Part of a small language model's weights.
Size: 20 layers, 16 heads of 32, MLP 1024 tanh GELU, vocabulary 2048, 21.7M parameters.
Architecture: LayerNorm before each block, biases, tied embeddings.
Training: a variant of Muon for these matrices, 6257 steps.
MLP neurons of a small language model. Each row is named by its layer, matrix (up: input weights) and neuron, and shows model dimensions 48-143. Each number is 50 + 15 x the weight over its row's rms, rounded and kept within 0 to 99.
After each neuron's rows, "fires in" lists the words (lower case) most often at its 100 highest values on Wikipedia text that the model never trained on.

L11.up625:87 80 60 66 58 72 37 42 60 44 55 47 30 15 56 41 59 58 50 68 76 48 34 34 72 44 30 65 53 50 50 15 30 55 48 60 66 69 39 60 34 09 50 49 28 57 64 65 57 18 53 42 58 52 54 92 48 57 71 42 41 48 40 61 38 52 39 72 36 48 35 48 64 52 24 19 28 50 31 70 58 53 53 41 29 41 42 35 56 68 41 49 78 54 58 56
fires in: "5", "6", "7", "4"

L9.up36:46 47 50 76 53 55 83 52 74 48 48 73 69 35 48 50 56 64 26 56 48 61 46 67 53 21 59 49 72 48 59 47 60 50 44 37 44 60 79 51 57 33 64 42 41 68 61 37 51 29 56 41 35 46 58 39 64 38 81 27 36 60 36 59 22 48 72 46 54 57 61 41 59 54 57 58 47 96 52 34 60 63 65 71 21 55 33 38 57 39 55 45 54 76 47 34
fires in: "it", "they", "he", "the", "this", "then"

L11.up591:60 85 74 48 18 74 36 40 39 57 69 79 44 75 61 41 46 19 29 61 56 37 48 49 37 44 49 57 76 52 35 73 37 65 76 63 34 67 46 35 48 52 37 28 58 73 31 46 62 53 27 52 71 63 58 50 32 63 65 42 35 32 48 37 52 39 24 61 27 71 41 79 37 52 53 52 53 41 33 51 29 62 42 54 54 44 17 32 42 46 31 50 45 53 34 36
fires in: "a", "the", "appointed", "in"

L9.up641:51 47 55 49 56 40 66 39 23 40 41 63 54 35 41 79 37 61 78 31 16 66 56 75 33 75 12 42 39 49 58 71 62 48 62 61 72 28 40 26 43 42 68 23 36 29 68 70 48 25 80 35 45 56 60 69 61 65 48 60 32 52 47 55 73 55 71 44 59 46 52 42 77 43 30 33 56 60 53 59 58 56 54 47 21 38 25 44 61 51 62 52 78 24 38 45
fires in: "they", "his", "he", "throughout", "by"

L10.up512:52 51 60 53 41 59 61 26 05 34 67 54 47 50 49 39 28 60 76 40 42 29 64 50 77 63 73 48 54 48 52 73 51 84 20 52 49 52 47 47 55 75 63 43 61 68 27 47 76 49 53 44 55 39 23 59 71 46 58 23 61 26 48 53 26 73 28 31 51 23 32 47 42 29 37 58 32 38 40 45 45 49 65 24 41 58 36 47 47 61 30 61 60 69 24 29
fires in: "to", "for", "never", "after", "about"

L11.up556:66 34 10 45 59 44 64 45 18 41 23 55 58 50 58 63 55 77 64 59 36 35 51 45 55 99 30 61 34 61 33 67 69 37 52 57 45 54 24 20 58 88 48 55 30 55 58 57 55 69 46 33 63 81 52 50 60 35 56 47 31 95 52 42 32 42 48 46 62 47 60 12 67 35 43 22 51 26 60 53 70 88 38 40 69 64 61 55 62 48 46 57 63 58 48 32
fires in: "on", "one"

L2.up289:43 28 48 48 71 61 37 57 56 44 74 54 46 44 41 54 54 35 45 55 63 37 64 83 68 47 35 49 50 64 67 43 67 67 60 63 84 57 63 51 49 33 72 67 49 38 59 33 44 36 63 71 61 37 48 39 45 62 46 34 54 26 51 48 25 65 45 38 44 44 54 52 68 58 34 77 51 36 66 56 53 59 60 50 73 82 16 28 69 92 55 38 27 54 24 53
fires in: "school", "awards", "award", "election", "director", "student"

L2.up905:40 42 48 74 56 54 37 67 58 24 67 58 41 68 45 64 63 35 73 45 62 52 67 54 31 52 61 41 61 57 70 21 55 55 46 47 50 43 32 82 71 39 30 45 48 74 27 55 50 24 60 42 71 66 29 51 64 48 47 59 51 30 72 08 16 35 49 42 57 40 29 22 45 47 41 64 74 29 44 54 58 76 50 23 27 79 40 45 70 73 17 42 55 40 49 21
fires in: "at", "outstanding"

L10.up970:41 43 30 57 84 45 27 47 45 63 40 45 66 30 64 62 44 59 17 54 53 39 35 39 21 58 38 39 57 66 59 53 92 57 50 72 40 60 30 41 73 40 58 26 59 47 52 19 73 14 65 50 49 57 34 20 56 53 58 33 48 59 62 64 29 48 40 12 61 41 54 25 47 54 32 49 44 61 68 63 63 43 54 55 48 58 73 40 58 45 47 72 49 41 35 50
fires in: "is", "at", "was", "to", "for", "been"

L2.up206:56 43 59 54 43 67 43 72 45 51 46 67 36 28 65 39 61 48 47 62 31 74 67 58 32 91 65 52 49 55 75 84 60 42 56 56 69 61 46 60 31 49 39 61 50 66 54 66 36 50 38 53 82 57 51 30 45 58 28 29 35 70 31 41 37 32 46 53 44 58 52 46 57 36 24 30 71 19 48 39 62 42 26 42 16 45 43 84 58 32 71 60 44 49 62 39
fires in: "it", "he", "you", "its"

L2.up1007:43 61 84 25 69 44 37 66 39 64 36 50 39 76 41 57 42 59 30 42 55 64 58 49 42 66 47 62 63 73 61 27 71 24 18 63 39 36 16 50 43 45 42 50 48 57 04 28 43 15 59 61 35 47 35 42 51 70 53 62 53 39 46 26 69 46 78 60 58 46 55 39 59 58 14 83 48 69 22 62 44 35 73 81 45 45 70 63 59 62 32 56 51 67 59 38
fires in: "of", "all", "both", "among", "two", "by"

L11.up162:55 55 44 43 41 34 31 47 28 44 46 84 59 72 59 14 45 37 25 44 53 32 69 17 56 63 27 64 28 62 41 14 30 43 69 49 42 52 73 34 57 40 37 70 23 38 56 50 30 51 51 35 63 33 61 70 37 44 56 37 49 58 49 28 50 41 75 25 59 69 45 48 49 35 48 58 31 26 42 50 78 74 54 53 71 51 45 46 52 61 46 40 56 56 65 33
fires in: "of", "on", "social", "for"

L2.up831:64 45 41 74 72 47 41 54 83 69 49 46 71 46 38 44 46 89 36 42 67 45 59 14 61 39 72 28 30 39 40 55 52 38 48 64 61 66 55 52 64 55 30 34 14 29 42 29 80 36 53 33 41 46 21 17 44 48 51 20 58 56 31 59 47 79 44 85 59 61 42 70 72 68 64 15 62 45 58 58 32 42 54 56 58 34 49 30 33 39 32 53 52 49 41 44
fires in: "did", "on", "held", "8"

L2.up1006:68 40 28 33 58 29 47 31 46 15 77 33 50 49 57 29 53 35 33 37 56 80 45 33 59 58 37 47 42 74 49 58 57 41 37 38 12 37 32 45 15 75 51 29 52 55 55 30 36 28 62 23 55 76 66 57 46 15 23 66 47 50 52 77 45 58 53 52 63 55 43 33 76 62 41 54 57 40 44 48 32 79 56 58 54 57 48 65 75 34 42 63 40 50 25 66
fires in: "with", "through", "against", "during", "part"

L10.up737:55 39 31 26 48 71 51 51 46 51 26 52 29 38 23 31 41 32 55 36 47 50 68 70 58 43 67 44 35 54 21 52 58 26 57 59 59 51 36 57 42 51 58 34 45 33 49 42 65 43 62 35 59 67 34 14 64 55 89 25 45 47 52 59 38 52 32 62 34 74 44 48 61 29 37 43 48 68 65 51 47 72 68 45 68 35 60 56 54 79 55 87 44 35 54 59
fires in: "the"

L16.up737:46 47 50 99 68 50 51 23 54 51 46 46 34 58 44 52 42 39 31 41 58 47 39 76 21 46 33 41 23 40 74 40 44 55 65 65 45 63 39 55 56 50 58 16 66 55 42 68 53 54 63 46 45 35 67 51 66 39 46 47 26 35 42 39 62 35 40 54 59 59 41 54 34 39 46 47 52 37 55 34 35 82 54 45 58 74 71 45 63 35 53 29 88 43 44 43
fires in: "and", "of", "by"

L2.up91:36 45 72 48 76 23 39 36 34 76 31 38 34 69 43 36 63 56 59 56 56 53 42 58 58 54 60 71 64 46 65 29 55 57 63 49 57 45 31 46 42 52 44 42 50 05 39 39 49 36 52 39 61 32 38 64 47 70 49 84 51 47 66 58 29 58 56 37 53 29 40 63 47 69 60 72 51 48 36 26 44 70 59 50 39 47 55 70 44 33 47 60 57 53 56 53
fires in: "of"

L17.up202:33 78 79 53 63 55 62 55 52 48 52 62 49 34 67 86 47 85 44 57 39 42 61 44 35 32 61 41 40 56 70 59 46 39 57 56 56 39 70 44 44 33 55 42 19 59 41 53 22 46 53 33 26 51 35 57 53 59 32 52 76 36 44 77 29 60 56 57 89 18 42 27 39 65 26 58 32 82 31 66 44 27 68 45 35 58 60 47 22 52 48 44 48 36 31 50
fires in: "he", "who", "they", "then", "to", "she"

L2.up638:28 86 32 45 67 51 22 67 57 56 63 72 51 48 56 32 46 39 49 62 41 55 21 60 39 71 44 71 15 48 80 53 78 64 54 63 53 26 53 39 47 44 41 51 46 33 44 49 45 61 30 39 64 63 44 60 55 62 51 48 48 42 25 67 23 45 36 68 25 69 53 49 42 59 44 55 52 90 51 29 73 54 59 51 48 47 32 47 64 38 30 40 49 61 51 53
fires in: "a", "the", "another", "an", "appointed"

L9.up981:36 35 69 43 34 58 16 35 41 72 40 41 43 68 32 65 72 42 51 33 70 71 44 59 57 66 37 36 25 65 46 41 65 48 72 75 57 56 46 28 34 36 26 52 53 60 63 47 36 63 64 49 56 63 73 55 57 67 70 37 45 33 63 65 44 45 56 68 49 77 43 56 48 55 45 27 49 38 55 47 37 56 55 35 35 45 45 70 35 15 37 52 74 68 40 50
fires in: "made", "had", "halsa", "half", "first"

L9.up982:35 45 57 47 48 62 70 51 16 44 46 48 48 35 43 41 62 69 65 30 47 47 40 70 46 45 39 32 58 50 48 62 62 50 28 59 16 30 49 66 03 52 64 48 41 65 69 59 47 55 32 59 59 81 54 47 43 59 82 84 49 36 74 39 35 49 45 69 80 46 47 71 36 40 25 75 40 56 47 56 59 58 33 66 47 46 27 60 42 66 59 52 50 67 54 68
fires in: "it", "this", "but", "he", "who", "gls"

L11.up586:51 47 59 52 38 52 34 39 41 49 49 56 22 34 23 36 51 40 46 51 46 78 51 81 48 37 45 48 29 54 35 07 63 34 61 68 32 63 23 25 51 41 38 62 26 30 67 55 18 53 43 32 69 84 40 54 67 55 29 19 43 65 51 78 33 51 60 48 41 53 60 36 27 51 46 68 78 55 59 48 37 57 59 58 25 38 46 59 51 51 34 48 36 59 40 74
fires in: "the"

L2.up771:34 45 79 59 62 72 32 51 55 09 47 55 58 48 36 29 64 68 19 47 41 42 64 52 43 44 48 53 62 60 63 41 83 57 24 68 55 28 84 53 46 53 39 36 35 35 56 66 44 55 35 71 68 52 35 63 37 52 32 59 17 84 62 48 62 43 73 35 60 51 63 61 50 65 58 68 76 42 25 33 73 51 56 42 32 62 52 58 68 31 33 53 57 43 43 49
fires in: "it", "time", "him"

L17.up317:58 34 39 54 44 45 53 43 24 60 37 52 40 54 38 34 63 71 23 42 68 83 59 26 33 54 35 29 48 41 73 24 54 79 75 31 45 51 47 45 50 49 55 56 40 31 68 36 59 39 22 21 44 46 50 47 62 37 76 39 47 25 41 44 38 43 84 37 46 52 46 81 87 38 62 48 56 22 42 53 47 38 39 52 43 40 69 38 53 31 68 56 38 59 37 47
fires in: "in", "did", "next"

L8.up858:44 77 63 35 48 45 62 16 60 50 42 38 40 60 62 63 60 70 43 48 47 60 64 59 65 57 69 35 39 65 63 68 48 60 51 34 47 47 38 41 51 54 61 71 56 63 55 39 58 41 33 46 51 60 34 33 42 51 57 22 49 53 48 70 48 55 38 76 50 27 75 67 31 37 39 52 43 69 28 91 40 63 37 43 58 55 70 44 30 52 45 54 63 69 74 46
fires in: "now", "also", "to", "not", "source", "sources"

L10.up684:46 50 47 38 58 36 92 38 46 50 64 35 43 31 31 32 53 49 63 38 42 64 35 56 52 77 29 41 47 53 29 50 32 20 37 51 52 57 85 21 54 64 39 55 39 50 61 57 40 46 48 47 32 60 21 58 79 61 29 48 52 65 45 54 40 61 42 46 64 67 63 62 53 68 71 56 46 47 76 43 29 47 20 55 45 70 48 71 24 51 51 42 62 67 75 82
fires in: "this", "each", "competed"

L2.up449:60 51 50 48 50 59 49 47 42 70 36 55 64 69 44 40 50 72 41 29 56 65 28 47 41 28 36 50 29 70 67 72 50 60 59 52 51 59 46 54 45 57 46 38 43 59 50 42 34 56 49 54 42 60 61 71 66 56 41 52 52 78 68 34 36 27 40 37 44 54 70 42 42 25 50 55 26 01 63 40 53 27 61 41 74 52 59 79 46 64 50 81 41 23 24 66
fires in: "in", "of"

L10.up220:52 49 69 65 51 56 37 51 37 52 66 40 55 50 55 43 41 46 18 52 52 40 82 60 32 27 88 29 18 64 67 90 50 29 52 51 61 69 68 48 24 53 59 54 83 30 74 47 45 73 54 48 51 55 70 34 44 33 45 38 82 65 57 61 38 11 38 34 16 39 41 57 29 38 43 69 60 51 45 53 53 58 42 70 51 61 57 42 19 48 51 46 44 64 25 24
fires in: "to", "in", "attend", "of", "increase", "helped"

L4.up119:42 72 73 61 60 60 40 44 26 61 28 37 55 63 29 71 43 70 46 59 68 85 73 45 32 72 37 21 60 44 83 50 53 58 53 40 57 37 48 65 74 58 49 47 67 39 42 45 51 77 52 44 49 43 52 59 40 58 37 56 50 62 52 58 45 24 56 42 61 48 69 53 44 61 57 13 47 49 48 22 39 49 72 45 59 59 55 75 41 22 42 56 48 61 38 42
fires in: "northern", "western", "southern", "of", "northeastern", "eastern"

L11.up184:56 49 64 59 80 57 55 51 45 40 22 56 47 23 64 78 32 59 20 44 67 59 46 65 46 42 48 34 28 70 30 61 58 50 62 66 57 25 35 72 56 41 27 57 67 44 43 63 33 44 40 24 48 51 53 42 71 42 60 60 53 31 62 39 68 87 60 34 60 62 51 48 31 66 52 63 57 67 63 53 62 96 74 63 49 67 71 36 71 30 35 64 70 30 55 39
fires in: "and", "no", "by"

L2.up201:59 64 51 55 54 56 29 49 51 32 62 44 65 91 32 49 36 38 58 00 52 52 32 59 56 52 53 38 61 45 58 47 68 44 34 65 52 18 32 72 45 61 43 66 39 55 43 28 50 44 39 69 88 83 24 40 59 38 57 44 53 48 55 47 38 19 41 33 61 40 54 47 50 47 66 59 32 35 75 52 44 30 57 22 51 67 65 49 21 59 28 53 59 27 35 45
fires in: "from", "at", "all", "atlético", "no"

L9.up683:42 42 20 41 62 29 64 47 54 84 36 39 65 55 55 18 61 46 27 47 07 65 52 34 53 50 24 60 40 67 58 74 44 70 57 61 63 44 61 30 49 47 90 33 31 72 60 82 37 60 28 22 78 63 18 54 61 77 69 57 59 57 53 52 52 58 48 64 52 82 42 41 53 43 48 59 53 66 61 20 67 45 53 31 37 54 17 55 51 41 55 67 35 67 69 64
fires in: "this", "mathematics", "same", "heritage", "ice"

L8.up1006:60 72 40 35 47 67 67 67 45 53 68 50 54 49 33 35 68 35 59 50 38 43 71 56 31 25 43 10 44 67 56 63 36 24 50 45 68 49 64 62 29 53 21 53 75 28 71 50 56 28 33 44 54 27 51 52 40 45 39 57 63 59 64 36 40 64 38 57 82 39 44 37 49 72 24 48 67 39 50 37 46 67 29 32 48 79 61 51 65 29 52 52 39 46 55 51
fires in: "to", "and", "at"

L2.up741:60 78 30 42 64 60 50 43 57 33 57 32 50 35 35 35 64 34 58 27 60 75 64 67 44 30 50 56 15 60 75 45 53 81 61 76 42 45 61 53 71 74 46 37 46 41 76 44 30 14 64 60 51 47 45 53 60 28 43 44 82 74 40 41 41 50 43 40 43 49 50 20 57 35 33 49 73 41 58 46 31 41 55 32 44 50 60 29 54 53 39 60 71 20 37 55
fires in: "at", "awards", "received", "award", "sold", "won"

L11.up991:34 50 66 34 38 65 62 74 28 41 51 47 18 45 44 62 32 76 30 60 42 46 57 56 80 47 44 48 44 28 79 29 52 50 54 64 69 29 34 38 18 51 56 47 48 45 76 65 33 65 60 56 34 45 63 65 19 59 24 43 53 56 37 56 32 41 49 60 41 75 47 54 29 62 66 67 65 45 61 55 32 35 58 60 54 43 69 75 40 44 39 62 65 55 32 58
fires in: "made", "had", "has", "who", "having", "response"

L9.up11:27 48 86 38 41 30 47 50 44 42 67 36 39 25 36 65 60 77 38 50 25 17 47 65 63 45 59 50 55 58 45 79 57 64 63 36 36 42 82 51 55 18 48 35 46 50 44 67 39 57 71 37 56 74 64 24 40 39 67 46 58 62 34 28 25 53 46 82 53 43 41 42 51 34 21 42 55 49 51 77 63 39 52 35 43 63 62 28 51 67 78 51 50 48 33 59
fires in: "also", "this", "which", "it", "as", "he"

L16.up513:55 30 67 60 62 58 55 42 33 43 49 43 56 65 53 39 66 38 44 55 42 60 65 61 22 55 54 32 47 45 44 48 26 47 60 53 36 58 43 30 34 52 62 53 21 51 47 42 64 64 42 74 46 43 42 65 37 60 53 41 61 27 49 30 74 16 51 71 39 37 39 43 63 28 44 39 48 66 69 44 68 54 57 51 56 45 54 56 50 66 56 58 75 36 56 31
fires in: "part", "party", "parts"

L17.up350:46 59 85 36 70 65 47 43 64 54 67 71 38 64 72 51 59 36 66 59 48 47 77 59 67 51 33 29 28 37 66 78 65 62 50 71 37 66 37 63 80 38 48 30 71 32 47 82 44 60 46 32 49 48 32 50 41 57 48 03 52 48 51 61 45 49 44 77 58 46 71 66 45 49 51 62 66 53 36 38 31 70 52 24 46 49 48 60 65 44 49 30 63 69 50 52
fires in: "a", "heritage"

L10.up34:45 58 52 69 51 49 59 72 65 71 48 47 52 71 42 47 25 55 38 62 57 51 38 49 20 60 52 31 78 60 62 49 24 36 80 51 55 55 35 39 24 60 35 28 38 67 52 61 53 28 56 59 60 44 71 37 48 38 58 54 49 43 58 36 35 59 38 29 55 64 31 62 29 44 19 71 33 38 34 49 38 62 55 39 62 45 73 40 50 57 47 46 82 44 35 40
fires in: "and", "of", "new", "allmusic", "at"

L2.up163:48 40 47 41 37 63 43 76 73 37 69 61 46 72 52 61 56 48 51 52 77 73 22 44 51 66 27 41 53 58 04 54 69 52 27 31 52 32 39 33 44 58 50 37 64 66 59 57 61 45 41 50 69 79 47 39 50 67 70 42 55 53 48 68 41 45 57 78 58 76 25 53 63 59 70 66 69 62 45 39 64 44 57 35 56 48 68 70 38 09 63 56 58 12 30 57
fires in: "most", "first", "are", "more", "another"

L2.up865:59 37 59 24 68 40 46 65 39 52 61 63 25 41 51 15 56 51 53 35 39 53 45 50 33 32 22 39 40 90 66 52 50 64 62 62 64 00 54 70 51 59 72 39 21 65 53 64 45 47 43 37 57 49 33 44 63 32 59 35 21 74 99 33 66 66 31 74 59 30 66 41 58 55 59 73 43 61 33 43 57 42 55 32 51 48 43 56 46 43 63 47 60 58 44 47
fires in: "that", "it", "what"

L17.up726:49 57 38 50 28 45 49 31 51 23 47 69 61 62 29 58 49 66 48 47 46 56 50 57 63 40 24 51 50 55 66 52 47 35 48 62 35 42 32 34 00 62 42 54 81 61 32 38 47 45 53 75 62 43 44 57 52 55 51 41 49 41 51 63 61 78 76 18 51 43 42 29 38 59 54 68 42 54 21 67 65 46 73 42 53 67 57 51 40 80 71 46 46 39 34 31
fires in: "to"

L11.up746:27 47 66 98 63 54 56 21 49 16 53 70 53 44 55 70 44 63 45 41 65 49 65 44 48 64 25 71 48 04 30 47 56 67 30 60 68 39 33 60 84 55 73 50 70 54 68 47 74 34 27 18 76 76 50 71 34 79 49 30 47 61 39 49 51 64 47 40 29 50 41 61 64 39 51 44 50 44 51 30 58 59 50 37 50 61 48 55 50 50 48 33 44 73 75 61
fires in: "a"

L4.up714:45 34 35 59 59 56 48 63 33 36 70 53 59 49 58 78 56 50 69 38 42 46 57 40 65 36 48 68 75 25 29 55 50 63 39 55 48 43 63 68 50 54 50 39 55 65 58 87 46 30 37 47 42 30 67 61 30 35 48 48 45 50 56 48 36 50 45 55 31 33 42 57 44 49 56 24 53 76 54 17 47 66 72 24 43 75 58 35 67 64 50 47 67 45 55 31
fires in: "after", "during", "on", "when", "while", "for"

L8.up385:40 34 62 53 60 50 75 67 35 37 73 56 77 43 36 50 34 61 41 68 66 61 75 44 17 47 15 41 41 72 57 75 38 57 51 52 84 48 65 52 34 60 61 33 48 31 63 55 39 50 70 34 65 54 99 62 56 65 38 45 74 18 56 57 45 50 57 45 34 27 49 43 46 68 30 43 23 57 37 22 54 51 41 46 27 46 57 28 32 59 50 68 66 50 53 55
fires in: "in", "to", "by", "graduated"

L2.up650:56 56 41 38 20 34 53 39 55 86 44 69 44 69 53 42 55 88 57 45 44 71 40 64 50 41 65 55 62 66 68 62 54 45 61 52 70 52 52 64 36 80 57 48 55 44 48 67 71 47 33 32 32 65 46 56 48 32 55 49 64 58 69 17 50 52 45 41 79 41 73 54 26 42 35 28 34 49 59 82 53 37 18 57 71 55 73 63 78 53 47 79 65 31 86 46
fires in: "at"

L2.up644:56 20 48 44 54 36 53 52 50 40 47 55 43 50 56 57 51 71 25 54 37 97 59 64 41 31 26 42 51 64 55 65 68 62 49 40 41 41 84 44 54 52 47 43 37 48 59 77 31 41 63 29 46 40 29 23 61 61 61 43 54 74 71 60 24 35 74 30 50 76 44 43 62 43 36 71 38 36 60 45 44 61 53 61 51 47 75 37 31 27 73 37 60 37 41 56
fires in: "was", "been", "first", "being"

L2.up69:59 49 65 79 45 50 39 53 44 58 19 59 55 23 29 52 43 50 53 35 53 42 56 54 10 53 33 44 69 45 39 66 61 66 38 17 50 81 65 50 50 30 16 46 24 36 43 51 64 55 79 79 56 36 56 59 34 45 53 60 24 61 29 53 61 38 47 67 41 54 40 47 35 84 66 84 33 49 27 42 61 57 55 45 67 49 30 48 36 53 38 63 39 35 50 78
fires in: "united", "area", "areas", "municipality", "country", "region"

L2.up305:29 28 29 36 31 60 58 24 33 58 52 46 35 62 72 08 36 65 70 52 38 68 43 35 56 55 27 58 45 38 44 75 57 56 53 68 59 19 69 51 26 51 59 30 27 75 47 54 44 59 42 51 34 41 57 58 54 65 52 50 62 43 72 61 57 78 48 77 57 51 44 60 92 87 33 50 66 52 41 40 49 31 66 27 35 19 44 77 47 54 45 62 47 58 79 40
fires in: "that", "which", "what"

L2.up372:39 49 64 19 47 46 44 40 27 63 58 73 42 51 49 04 37 39 43 02 35 35 46 47 18 84 46 23 57 39 35 39 21 31 22 76 44 46 65 47 73 55 35 45 34 36 46 68 61 48 50 55 68 64 62 81 49 63 37 29 45 50 51 69 41 50 35 49 42 27 39 22 91 49 44 64 40 31 54 38 51 66 57 34 41 67 71 43 55 55 37 68 34 46 64 43
fires in: "all", "number", "part", "allen", "listing"

L16.up1009:49 46 40 40 56 51 46 38 56 35 43 68 42 29 40 18 60 56 29 18 28 51 63 30 53 16 43 54 42 62 43 44 39 62 65 49 54 30 38 42 35 53 52 38 48 46 88 24 50 72 40 56 56 71 41 35 52 70 43 49 52 68 51 66 51 58 60 65 72 56 60 80 42 63 63 39 57 40 66 83 76 24 66 73 57 55 80 63 30 66 27 45 45 67 44 65
fires in: "to", "not", "institute", "instructor", "institutions"

L9.up937:16 47 49 64 65 42 52 46 40 48 55 71 65 26 52 37 48 63 17 34 54 43 52 61 71 69 50 64 50 53 50 37 62 51 50 47 39 47 23 50 34 72 31 54 41 55 45 31 71 34 51 25 63 35 38 53 41 26 46 50 60 38 29 54 54 50 59 48 42 47 55 24 51 72 34 55 41 88 53 56 52 69 62 53 32 56 65 57 44 66 66 33 26 78 23 60
fires in: "to", "key", "apps", "too"

L2.up567:43 54 42 39 68 36 35 36 26 58 37 86 38 62 34 29 77 45 27 49 70 92 38 27 46 55 54 41 42 68 32 45 71 43 50 39 54 25 86 35 31 42 45 55 50 70 60 70 46 40 39 48 68 80 11 50 50 34 25 51 42 78 54 18 72 69 52 63 47 56 69 37 43 59 67 41 38 51 62 62 38 82 50 39 45 44 73 50 67 46 65 51 52 39 58 31
fires in: "and", "with", "such", "which"

L4.up447:55 50 70 69 93 47 58 44 49 39 49 30 61 46 43 25 39 44 55 49 75 38 53 64 47 48 38 46 50 59 44 50 63 58 49 62 47 35 37 62 61 35 51 31 36 73 59 39 15 49 42 55 36 52 46 38 58 36 50 56 41 32 38 79 45 39 47 40 51 40 53 38 41 39 42 73 65 69 48 46 64 18 48 69 51 59 55 38 39 18 81 29 50 62 35 39
fires in: "the", "she", "a", "is", "he", "and"

L9.up492:53 33 65 64 59 43 70 47 58 46 48 57 34 09 51 30 33 66 61 80 47 32 28 58 52 54 40 15 63 48 61 37 56 72 72 63 26 70 20 35 48 32 30 63 34 62 57 61 31 58 52 53 54 85 55 32 33 44 57 49 50 65 23 64 36 55 56 68 27 40 56 64 20 59 61 45 30 65 59 33 18 61 40 55 50 44 62 70 37 36 60 04 66 71 46 59
fires in: "he", "she", "asked", "it", "well", "is"

L11.up397:48 65 48 57 56 58 61 38 66 52 69 40 48 52 63 45 44 58 68 62 43 66 56 57 34 59 72 72 51 47 49 65 72 51 50 45 57 44 36 67 51 27 50 85 54 48 51 70 38 52 60 34 66 41 65 29 15 49 46 31 36 54 59 52 42 32 84 30 26 39 39 46 73 29 44 52 61 62 54 60 32 31 50 51 20 59 63 36 54 59 62 48 69 84 56 63
fires in: "during", "a", "from", "approximately", "to", "at"

L4.up947:61 43 20 51 76 49 55 56 40 23 53 40 42 50 57 53 63 32 64 58 50 60 28 67 33 11 43 55 51 41 26 47 23 44 41 67 62 56 59 42 31 55 23 50 21 30 31 81 53 48 33 48 52 27 45 66 60 68 45 64 71 34 65 53 30 24 58 23 45 53 33 56 59 26 50 44 54 53 50 37 28 65 32 42 57 64 53 89 21 54 48 60 36 61 66 37
fires in: "of", "popular", "early", "regular", "this"

L2.up40:49 38 41 42 63 61 44 47 16 39 69 64 43 52 67 62 57 32 57 54 53 66 50 37 47 24 66 49 66 68 73 63 50 79 29 27 48 36 56 29 66 35 43 32 34 37 62 54 54 34 49 52 68 67 38 53 52 63 20 34 54 75 21 43 40 42 59 47 36 35 34 24 63 43 45 62 51 51 48 50 38 45 60 43 54 65 61 59 62 41 75 54 36 49 30 23
fires in: "and", "or"

L17.up473:29 58 31 41 69 66 60 53 60 27 58 45 47 33 54 59 36 90 30 65 79 27 48 46 70 51 52 73 42 65 66 57 60 30 37 66 31 49 43 59 68 37 46 42 63 55 70 43 55 71 39 49 52 49 24 70 42 61 39 41 44 43 34 41 61 48 40 51 80 19 46 30 32 40 55 55 31 47 30 34 50 38 72 68 28 60 64 30 45 39 46 81 49 64 37 62
fires in: "for", "to", "a", "after"